MLP neurons of a small language model. Each row is named by its layer, matrix (down: output weights) and neuron, and shows model dimensions 48-143. Each number is 128 + 32 x the weight over its row's rms, rounded and kept within 0 to 255. Numbers have three digits each. A neuron's up and down rows have the sign that makes its largest values positive.
A block is one neuron, or neurons of one layer that tend to fire together. After each block is what it responds to, as a language model described it from the Wikipedia text at the highest values.

L6.down86:142148091101107129122135139122086117105140130153170161169095102118111139175147124161208129096134153100164158185119166110142156110105073144122077139117102107078142121156152098088134103136123199125114123098125144157122177172120131115121085080111060114122165113136090143131171165178075123114
L6.down127:112104114111177171117120087091094127177149132116144076135127173140136125116073180098113150161105202159100061142098130138118135106040097126094119155130108130148091134109122095097096142127126133136120109100130151121143138147170146101177175164116030144100128120096135169150150184112113069120
L6.down153:160134142147150143111083157137106157135146185096109146090079109149104095107135149133116167081122113084073112089101111109101188130118083111101112065056155139153105180090201111104146087070131071139152130128098187106128137094092127131135089115115128105113118146164120059158113126154105092103
L6.down275:087155135118124176093196143103162140100126114161091121116068169140125094120134078164080123065087145098152163058131137090116084162131109152156168113140104125154162164143080126138092138081167188160122144137133099122098141158098191122106151155142114144102155162165094205130149133099149105125
L6.down290:130114127074103161069103106140163168167071130093138114104115181153119121122141101172154119098097136179102096119076117107146114082112083086044117122155123140129157192141178147109138164103094142132115138098108156116152140087118060091118139185086177193088107131168142112115131068107115106093
L6.down370:132147157094153126153186073149226135133097081118131136197102179108146113121079135151143153134145104073090150145114095166194072107095180150109126151169098179111126098053112082156105120139084122141079157151087138155112159140159119138083163134164116084106155169124119177077078150176126109178
L6.down394:088125164145147104157101172129172147154107152154140153121143135123151126096101133118112171098140114079122122167092109126113169155084101157129159105143068111105144159130114105101177097142123143165143205087160120064120131079107126043150076078079131138121115085140080117138091155155120083161
L6.down471:120134168108093126137109137155116091169080146119129127132131112163139142145112183146113154109074138144121149185174139104161161133173160068108140113123097153161088082127105166181143042139140173172130180062123178139115146110140097122113132140128082163091119160102142204157088141096125139185
L6.down507:131104066164142097194123095137082136075167134133084096130098090180083146151108155151172127092109109134122178148132143069133131180160102121062107120141088095127132159134102106105119085164101148197145140206148126163116177120150126166133130112099139185132156117150128137116100150126194171124
L6.down555:079131138126142154133142117109147134202174133107108071148164098136195105025118096105153192145062144174140120142139157125112115202112103082128078109120089095132169150100116169108160175114079172166148093138124111143167163163148077144134131134147083085085151195121078117177084101158133115170
L6.down741:098170124124107093154140148091116161106158194165139074111134150115063105116118128142098180078150159108116141154131095164149122121159113120121120144113092089094130079176137122126087106130141114120145119129119177128167131135122197150112133187128122116143118168112131168098117106194098122156
L6.down956:124091146135173122183143144096237132157102095109158146163116124131142111136155143144162120130143094116121096119138163117141136055095150105111088148161098112122111145069128130117110146125170129129061126113153097130136121118209033129088106108136132149075160154082125099100094137160117148164
L6.down965:092115135149107077151142108123145094126137148157073140148141134094115117163059112127152040098149087091116219061103133137192178153123095117119116111127156097138137084173149212041101143093048079151142128086062115171074140072128166071105140183146143092127146152134128094115072162126160134125
L6.down1006:077151153075099121146165150159166141079118108106167077167130176101126102150129146097081161133138083106143108153125158133143114157104109168165092183185101194063125104091142163105130077153101105175120096125159094201104120103133164087152179155134121122163102117125109120128181132140098125069
L6.down1007:087129136150110083099128078222156143127198123095115138154175167073131141077106011151082109088106140156153120114092134149108148139165125171085144092091107165150178150164131126142131121100112119137062105154116104118157138141132037138164122103100171068124124115124113047088146172138109089169
L6.down1154:088092151086135126168140100142130129123085129110136169136098095123139169108131153134115142096093112057143118148056124146148112101078142104135136119153060156142111109099108142126132075109110149118148175076184131136125102143110120049171155130144120101118142140130126141069117128133087099147
Responds to: Indefinite article and quantifier starts

L7.down327:067114106122102119132161160074065086174149155163119105181091136139097148157175138092165153134078120055142159137134094190178113128142100177154062138105108168145083172149136159129115168130091111150103106167143102178153191164099118090133151174097141131134114125133154131123118110129103130156
L7.down367:168164164120153147143077132166133113133144112182079059143081164166119105096123115186130163115106116064112120116103141116109084154122099134156156127120114096169130070114107155182114158117134128133151130186130128209114110156120105089125155166169160128129110109159144123152113105109184102141
L7.down771:154140105110097105173125119117107176097163105215101101118166121139099165113089136080159128119156071075070130033122136113115156135129131114122115096132145085109121142142130034142084110082132090098151113131144191152134111159131122131118137141089130056125118107073078123143143105071163103097
L7.down963:126127115065139096155168114130044117165124151158103129090111159104200116113107177107130135149136175149167141106113077132095108117117080153171082160059151157088183110127124089116065144151120111137116140169203121130124177061110087134159108168084083144164107168122170073154114113120152143113
Responds to: Vowel pieces in names

L6.down31:186115124167178073154155152162109075143134126145143077127158110129154087083156103151140070115081171161126097117135178159130105098133165153166125160060092143148076094121100107142083116110134158161189155115098105151098144116142148128131119185114087137102085130109134132187149121129134075106
L6.down38:135153125125085152115109123121127176120112109192166078097129106102034115148106143065098091108194131125117152140090214106147072172165107124154103075126120142095054176118116122131119116017063083092097139128113167128110105166135100059141147126154115100130124118140152098111127127154136144136
L6.down72:116191118164161153125115147193122130093127127188107124123132176146121162161110152067098148095176160103108114116084138148167151083120129144133189101144140123192096134114142140118130136139110121133111145106083124122115137135083139077194149112146132112153160129154171143099093078095138068148
L6.down280:113153069117134122069123127092178082129119203132132101190119127100074175104118139139117085073109183129122127088126206090158093092119164112120130173073140172127137177127128136144121160102150177125149099138137132061172086065155156109163166057087075152100077133167140103120133182112127140132
L6.down289:116128136087134090130081090134062137107135107063170097139134158163081118155075087100111109137162147156162151120101131096161146120129083172138104153095153149146148124119057135142055098072088143107065118135135094126092160118106154112129078162088135083152208094141079110064103102150169108138
L6.down455:114167211094116161140092155156135139170108145154082151144166155175160119157080068100165160153169125070065092148107131072153118107159090087159098158147146138130139143147104133117134185126162146132169096089146130153192154098134113135136116079129050172100149125070133108143116139150162125162
L6.down574:078140122124170110148171135148155175115130133156077184136110049148137103090137171094142098146120062123123134125159124131125159158168095140141097125129159074108141170136112150117155114120146153099178087092158119083114132146127139053103136072096121148141153101156161203141145145179115116155
L6.down743:123099129123106117183109138143103097148095106138156180105088027143143113139071129089177072148121108120118126113066123143071198066134097101111149167067095165148119101133152148149061162093102094134119099113194163150125047171106190133080168110116119133116146071069085197167139136128131025088
L6.down770:138110098149210154096132098102183155141105145093140154121165089084101058167186123125128087129157119130115119139105134143101120096187088117129127119171148128146108157152170152188116105100186116159130126110154178169088194154109131112156114126120131170098130142148110154097115139169105135139
L6.down803:180141141132156135112147109137091164107143131148059166159111084202110124179140126067162089069167136134129087094112167204088121096140160069083176112149155156121163122122129101117094123168116092112156156121090149106147099153078118139171129119121148110189104131131122088147114144138124054105
L6.down818:133158145070133120098156135103168063144141145131148112152167111091150143150137103131125144141165208131100156136185143147159068138095168127139138100115087132136064147153089154149180072132128199144159101139133109119110149213181133152123065139105189108093072152135133133080117147138145151135
L6.down949:090115121148147100093095092103099181122135129095118127161099121156112072116142177139124101176127087118085167099057104092155178107112167108081125170079111110170118129138147126111179105122115163183123111142145088067144107110089155136144146145141160126151173083121094114113093146160162116110
L6.down1003:085148164175104100141144072109097113130157102085154133173137141133142090104113145088102086161126148106125086129114110141127107140137173087184159111130154128048167139127117162078038178174161121138092123145116188140145137209157156091104096157146107128113133146165175152162156123098099136118
L6.down1117:126149120105150129131070124146071135163116153157144149172142152138050093140161093077190134113137119135130146095133080143124123141091189200154126153132163158129083157132123120162093187120118097104146162161155142160144126133127123085121118070110097184102118142096144142137123128149170136165
L6.down1156:136126156106128164170094152140143156167160145125153138105167057101124098132098084131138108187118142113189119134106120167119129134160153060146139125122115148130178165115094116193096130108189092116106111140150123109166133147077140158163089115142121104124153071198121154150064188145118126197
L6.down1207:107093078112164105154152150126103148092181167119137126124139171157172135196162122142159088193161074093173117109130132142156144156164112101135087157100078132172142141058136132157086118151134134140134157124143198105146106168112194121131111095108093141148106103150143104149108116088125142135
Responds to: Mid-number digit chunks

L7.down107:096086135145220099171129079079131156138109134140148178148104079081091196140160104085151109158151079122137110105070163108119146151108115129100143098123145156113161089183112090124142117109126185052136118127160130159091129167068161108100094144110111150114157128142161120201070160131146130176
L7.down282:086166074130088125141156098134105162100163083119093093108157118171136125130142065124096104182175097098127104070160124082124163124107077114174138155120255216169098117102094101146113038125105107118135091146107066132104160145112140109107100119129153166114173107127131104130037092113161094066
L7.down369:115140096169153084122099097117162148120194146120134098119137081060134076144088148125136100124136083121100115102155101151129117138157139130167142085121069145119177125122119156120116089146107142130119131098111161108149108154089135128071109022112090080121144127181140148136154106108151136138
L7.down483:108098115176137174101099135129114092224155125094151122163148061169146170180113140187127131094114104129094109102134139122133132141203155098098156089139150123118164198091130112108162141112112151141122179070122142096147125159075077043065139161138131089106098078117158115118122094122152091152
Responds to: Long ID number endings

L7.down154:101169125135173137077195069136183073162162121059151089123175105121144118120089059131170136092109103179151106154166176137161121134106108097135099149113128127089153161147093147090118127092179150100121121083144104123155167155144099145160110124132106076121121128069128059125103175147126113128
L7.down809:187194116159088090139120130170171162210127120125121165135121126132167122102119094131135114054172129120099131099179119085177082116147106159173128099137105125112145119123114131078133150140118156101073098149166143115146126181137167081111118176126104163103108149094096086171101111113104127148
L7.down887:140127204093154127129105141110119128167084112156134171142187134096177108108130097136104127084093130142116131141075131112168066165181100107117096104107162118148128081116094159075142134144156169116127119100122147093137095088106110161136128110128119132135124127143084070157125094165101102174
L7.down1014:124162159096130151111176120153141151119143126109143145074178137109199155151097083164155133181111172100138119081148122196141058141152160127131175139084198174093024147157193170109143092138137126129106139114131053107101170146158162119114105068099157098066145124131137177124092144134131074133
Responds to: Of and a in noun phrases

L8.down611:129196110123110108087134089114141073132142125088110171143130113148107169146139148157120098141133141131172174098118063111137125179215120154123129141116130141166136101103164108084138131101091147115177103151153159146111132108115096141127173137144088077084086071108129130115129159120204150147
Responds to: Head noun before "of"

L6.down48:159152125164162151130118107148150138158113121162122180162176082122124133153068098121130133121125179133073122151156123120068077181102111055097109149125093144137141033115141086138178151151093201188166113120126127111173133148093094106131188133141138178095148120138127096108150188140104159113
L6.down56:123151121081119088129078121116107082160109110182117156180106173167136128125082149121133103092095110149160103051163143103095113133125129189115105067084164086122148130111101113093097116140104064094115099128136112150151096095149151159088091056165144135141141111115079145067125120133078061120
L6.down164:146092120148139096169158140137098086128158078180160137150155124120106155110097124118167160131145104168136110148129169147207097161119088140123159176060117113110069091137163108139122097092131135081081192155145128141179148187142140144130127089083087167084158062159094134096063154086128145132
L6.down230:134127114107185091140163104091222110158065139102133107097151106106115120087088175145111084101056128120066148138106093106146219144132076133140130118050128148158120091067111161135084140094118084117123067080151097169160127119194174101083141120116112088173159143149157196095120106178168102146
L6.down342:074119132142121090103144171123116110181118121130086149109100159128136187114063122135149174111164137141167130109096118127133158134144074149165151107084147109139094124168181142135190079153087117070156140146150072162131144132095159121096145097170164107118162092104109165118096109180073133093
L6.down432:125103114116105115116094119115158110115190144190091108083071144113068152123159117143148113106176130108141098128176120113098114132089126082125102167157141111108050115148126084148146176118113101135108075107082080121168132115138147106210146141070090137173132119182118090120127093142132044043
L6.down435:165143114089119160102134139130101190128100126131148170119145119101079082125213172170143105095120088071145126091086138202102142144118088103118076208151167153115103077170100144058113086168152103113100112099139121160116213113160159178098162174132155129115155138142136098060080145109163137088
L6.down440:141103112108178113167118134118178103132078115141158168084113225104128141115181070141124138095143092140108090127155083154144157127096137063117111110137208090186124137169116145157089152164123141153155177098118151095110120159109141183161122185156192113130119140115118168141069140102144108187
L6.down500:175150149100100190122162151105156137138145119180113113134154185116150139115107081107151170176108179086124153131081155114170126133166098119108161113127178138139132068132127091120158105143025150154094096139111143133085116162116073081103093131120113142151209100127117151157145137110104169095
L6.down504:156076210161135136127139087115138099144055162122194128176173120160150087096102074167099172139136152159154081117132145159150126131185120113164135152083126154132109154128118088152070193037158161139157137170117161129164156094109119141157140135145025070123053093120098161115086127132093180137
L6.down616:093101139107170123132056167091169136157110098133138061117144110140147175164105115181070122096163115135107147100106098143142132130162153093157101143139052169128171150127165120128114094148174155099178132118096146130099144133123101100095125127157144120095167114160154123149126148083132153158
L6.down650:128110153141114092104127171114130159123133142119143174161110118126171152150108056140138135097132097090107172128087127121129119121144162146174097081113104123176191217077123159135136149127149091090145111132107154140146114117134150111143119104145138186123115166125120070140160121109165110108
L6.down823:096122121137083141120131191154082158155151120065167100131114131052094149138070141179166080110148070144143090117060148159127096141116171133144126202048136124070098112071167103090119162158120083090102125114098101166117139156147144177069163116155123140196149112102121094202087115119138158112
L6.down993:129119118111141117090144085117160113087175125096118119187147112041177135094195066122179128118128126153133105143161132152145140139150149112132137133061127111136092132216131137138203121168105156189148136104131129111078078137152109130181123174123164126125174145106163137119071154109080123109
L6.down1089:130090173153168112174079097117111093174109121121139156110156112140099153123135163134134132118095185157147159145149126103087132122108102047128118101096143137123109125100112120146117114096112114125164158106112117087141120146095146117125132133074102196120102135139120148148081123160148138079
L6.down1188:133188155176127214102155129141090116131175174089137139104177164101115097117118163085115127111106088162148134160155116181123172134074162104164134150110103129111163139085128187149110112114102110126139145168170102118120178140109169124100112142092128173084177113135096136149117152190138068092
Responds to: Coordinators after role nouns

L8.down43:128131193126061157140133140145074124153180058130149102165126087104137136110158135126134129140085155063116173162084093187079149155182176103057114138103063143148081164125111088094085113170152138123099065153102120131142166147136163162172138162058163120115134114114097079144159096116143137138
Responds to: Coordinator inside noun phrases

L7.down113:123092137107095150140107137106123118070121131133109098113134138107124152128145120127159069175168146138112104138115159111153134128117176127102078184084096108195103084151106151086103104144151150129117185117139129155135086138138143128098139111099117129137127117137139097142147096131095089105
L7.down121:142117101109165163113116138160151118124145103141116122126128142147096147130140118130137097065144148130130171095143130142149136138052120124114130128164122105107138098150095136070135117164117143192140112133130133140129142126132105136132097116125113176152119146150137077122153105121141108129
L7.down721:098141154107099163157151149117142140156121133138098107181147144085090130128093162135106119143178112171151144139109100147158092160123143097147144077107086097191143150217070149201125106109139174131112124194123167165100122167173155088110082132137167175075113137138104140087085089183173127131
L7.down1062:168146095085104098119098134118136123124145090168062066102149151098145190152140086171108111123098174168164179147110114104126120132049137069112136130191112088149072164094120100187106106113131133098181102113095101128063055109105098091131083114159113172082153085126144164127129067142158083118
Responds to: Section-heading and sentence ends

L6.down84:135150093103101161112160106156083153136146107120146142145097114148052181111103076116143189118096096171156048131114079114130109154161179148088166131123083129110146119109130060135148129130151152090108149153161089133142129120073158151121107085160082163135108143196065111122163102067125150144
L6.down182:047141113156114076152133101178122162110152128047169189125113134139139161145127145115158124168151133139135117169091129134140156147135090157156112102099133165092114123088134139087106121128160158125138151162104128147137092121148126116126104133157135189114149156163156139119192016107111176147
L6.down196:125132115079095122115211119126130108156098235090148196108156101100136114066163128147148169141081128111095112167122110157115106166053130109150162094156155136108145091074171169128074102159139130147134076124155104140158119091172105130188074114114185078133159152101104132110105131123120165122
L6.down334:116091129104124046085144169120182192114152149134116115119144179127140114083133165139141090112092133118110167151121136126112188102195133147127119135048151113084093120156117173107100092164149072055141113126118106128148108105118156083113155111130154135139140178183070121152084231112157154103
L6.down448:098082076168189125177128166133119143129144080080095129226144101139155132133160084097074104082154158116121126094151142151111140069161141139153154099124107179182130087128090107117147072095152093126131115151110111139095136105091076145107128126095119143202140115146078147110098156139118096112
L6.down532:181145145174160124136136161130123100157142087079079163136047104158148118071151120143089069209113128146141109134104091155154192157120098167137107098083088177059164213146124203083103095139126117182074097106154164146104132132101123116127140133186093166190136087099103048170099141124165127142
L6.down563:184110113135156088106204122091101097080141172077112093139116108179070070176151103123201086143152188139110128225139118141136138165184196097130125152110177087092163099120164121127113099154111101121169120091169133173123104141122187131160147076144143144161127096141133141177119174131097109097
L6.down581:147120175102171138101100093135150085067148103111218161194111137178115131094040148100137087177069167139120071107087084162179103098110140112148125139134127146173088129120086173158088083118061102127098091140163082188192106164097127106132104188097151150093149142108094136099070096124183171119
L6.down698:149155119140116077142103139155162181150135182082136149159156097144088176118163112195139150108100106065156106126139139129113130150118115089111140151104123127114139098086088143084146121060122082121124138170123167090164177123173136025128096140162115123081127139138078156067124167112146148073
L6.down921:175128134123147129075140125157146117189103089177115170124114119089174133116072125129169112127113164115164103145140108173130187156134134077152143133117137087090143122086045066151124110181072076102125163081098100116098168066148127113091188146127139172152108130145172116139128108147104085087
L6.down964:137138198087194160107154118148092144121112137099176200135112095166102133165158128128069138098120144135105131140116166098175073166120053120140141167077202069145102081053199090108142109066152123115116102127130138146083149085119091137151223132147089157106108151141132168155104115132121148159
L6.down972:142108091088166114114139066114128226126074098144112096159130141065138092155093115125101073122123157107148098131062180124092062142150095227118110158123093108117090126127151097160139142164155145125145095105121100096140148097143196147131176148175081130104126134167117188145159160133103150171
L6.down996:107158128139132085155109148077162145125158140128097119137196104141169135177096138098085135130133176124134133119114147118130143112184121093120100147133136190118166133183135154125119113113093108137136151179151157183157117205093081104123134169138154162092127096127093198131070093169130157090
L6.down1078:122168130073136143148105127139069135095146149200174201131132131111134161141077135151105129127139141149125110107088144132123122147148094115160134093142150158100109146154122156122162139142178114106117088137145125114159161059160085073142139096146053131077140068126121162159098104170097091150
L6.down1177:177128102140060086065151140147145141058176132099144142112094088098177135128134169114092084172111148097100075106106137144203128111159135115111140075118131092105122131164148070085140173057131141120149118149115168124076081152075123114203117118087101105122162131111154122101129112186119130177
L6.down1198:151050086047091106137177154095121174116134159151121141135065111110136145118122167133146150153126153090167148123152086223129084144131140103130111128102136152100114152052135066103110106098130097174145129033097137106123115151119119112153104189150174131131093106132122089138120142111080123162
Responds to: Inner pieces of split words

L8.down261:070122152099092106152202124140080102094173110148106114163131176118125091041128123126140082090136083112138092091163106159127099140102148144136125116063163135108132116130160182091170155083142126142107112106138101147188175093116085106146119133161071133143145115119096080071133125090140084114
Responds to: Second piece of words

L8.down1088:139065128071116109181129151140069159149068143199120115089156076146147144078078141114101066165102116090109085192163103130113099136105103102122139163133131179116149073132126112091180122162114130143141131113121131078219099128142164171101127164080105121092177115133140099141123153121068113119
Responds to: Span-closing tokens

L7.down12:115149136145153161115122151129155169147146146183083124154144088116138110153120090122065113076070175169202112167083125116068145168038110108190082144105085129134126152158070175154151110167125193108131179116084135093125108133122087128116164135149116141106146133086132115126091117152100088123
L7.down224:035188137098124082186117165115094156155131138084111104172087174158142157171113099187160220080120074147134162154106159196106121084132141139095119117141088123090113052140140102143143166157164150101131046125102112175121135168100125143142148142097117078159128178093085147065081123104170177132
L7.down385:128081100144201104110109148094107118182141096071074120132095112114133139166081158102091062142132132130183082137123148161141156125122149160137115143062191097091050120118085109179136113150089081169156196157135140115167156074129152113162138158077105136151067091119157135189047110109108140185
L7.down1085:129127114147132125146143083183099110082123145132112119106110155090099097114139156087065134144130149105119169105091145092096163135131082141097153073111112123135086146111109115106164213131114104103106161084154145121112076076112162079140169146157137104187093096101132153140143096086148160088
Responds to: Coordinating conjunction "and"

L6.down120:161146113151119137134144180184122120163207129094149134059131110091137180154121161102111109195162136118102199113082118104149152112095108106171107154187178142082067160148157120119184170133143161141106137180159132133115069180121125099163125151107097161158093146091192149083187108141074119178
L6.down159:109066119153126128123130128126092155151099124138107139085120061114111096134096177148147155124115133134112196192077137183113150214135082113132126103139109041113158170116073115133091077099196150153130106100132142052126133132094118112144112144114183148095133167103123133081150108123103164070
L6.down166:135165107092143088109139118164107156139143105130127127057065148119116110101103159095120117128061129133118178156081118126063121128135108108161118060153104126114082144096152099076121130096101089130132150122100123114096092077167122139189113135089191131162127113154157061127139122124094140111
L6.down261:112160190114143158121186139090125091113104163100087086139130122144070139172139091097108137136133143138133169181072140139084119117131184150151114129131144118139146156101098190161127136112166159209121146150137095126145115126165110068149129135118113134173213224087148149120146157128106136073
L6.down309:178120115129116073156169126173087139112111151088190100125181062081154146063179117172204125118081125123147140150097156193180139112120136173139153151119125103094096160142134147184142154139148065124166230111148164117101120128116120185149165143151071097108175189101121150101182127132127160106
L6.down584:105108057126145117150107175130142134109121131165176173111141113195113105127078123059137085109100101168104170105175079177157104146128158143136138062185187121107146142102133118138115042142114180172123194129070133120153092111129090193152132113124129186133092134088104133144111108074115139109
L6.down630:086119096088125127132121203129122123116164143108106145098167131112153118151111146083129087098133115148170104146127121176120068171076160105108075105186119125108107135166144164133116156168103182130159137081118110126141093186118140116127095124093102133134146103146137084124178136087152123118
L6.down695:142147109120157146108125136105133159069110137145116149106153143125086117123176168129132102094183133118162160106099098114113140119111094136120112155141141067135127101175115100077144104113115129174125179150148117151149099123088112118133140111136081156135089126137146138134126134130137162126
L6.down696:120162113112091150177148194102191146103121115147149091134111143122116138140170098159115175157092128102082168143115111078129135089087146131138124140133149043111126109155095031115098135174087140186103158107076181200088129091082135127109095155117119208157094124081133175118079147150119157117
L6.down784:172117160154136151129117100100050066117121119078176106147152084129088149126111132081105121117136153123160072094123177117147124173091159100152121161075074107130122127152088115123162069109103144102100184126147087107168106159153101144127131139112103240168098060149166183138176131128119123170
L6.down992:105140153135116095121158160208131141121149105077075115188129136135154182161169116137130149129099149126117177147193120149134160092108114127132086119096115135061112167185103177161137091109123089125139129117217143116128180118122110117147127180155116123110134103130088159157168141147092127162
L6.down997:122161097123117131077174149166177124120115120110103107098065094237165109191111143170093158131128165145131111116178137136142102098122187118175145120150137080085114151144040082172040081142125129127163138131098138082159094137136103051130110156164159133163156138203159143151156090122195124156
L6.down1083:137143105125138163144137125189179115126144120153123103120124168126090158147139137132120110130169126147123161096187098134183113154039112097123135117159110109152107112145087138086132113148128128196145107150121133156118105139126114136137106135108128212130136139162155083116102109152154111144
L6.down1098:146130148135076123161156113205137084107131075073112121133125152164154078132158145123119151116096136155130149082111130188080164108128149152172117148121156155104167209110091086115072148116139086126186147128155174102119120081127077156101141183125039112152071087117082120162121114154135093072
L6.down1145:109117181129102088130179111076103164135136152121168162112153138097122144166097144151132150122099157157116157104095134072058133081066126181192123129109108071112129140137090079094149136152104144102147137126160145082121082146187091125179101108105114097117095085163127147133161151134128110129
L6.down1202:128152123133077083128121071171121159121145104144103153127187142141132128156142143091153110139121126112091146124155074140101175133137191073117163196166166157111093106114142135120065112149118127064161147151194115105094139154055105155135092111162167137174131169115108149143105137139144095133
Responds to: Section heading closers

L8.down549:122143092099138107111166145122118131148147147116125112108146087074073173128164159110144137094147162139124164125137079088162173175089163079136104138119131096120148147086094174100157115107167090156186173139121135133094120124120083120150086120073153170178101152119113078123093149149140136094
Responds to: Section heading closers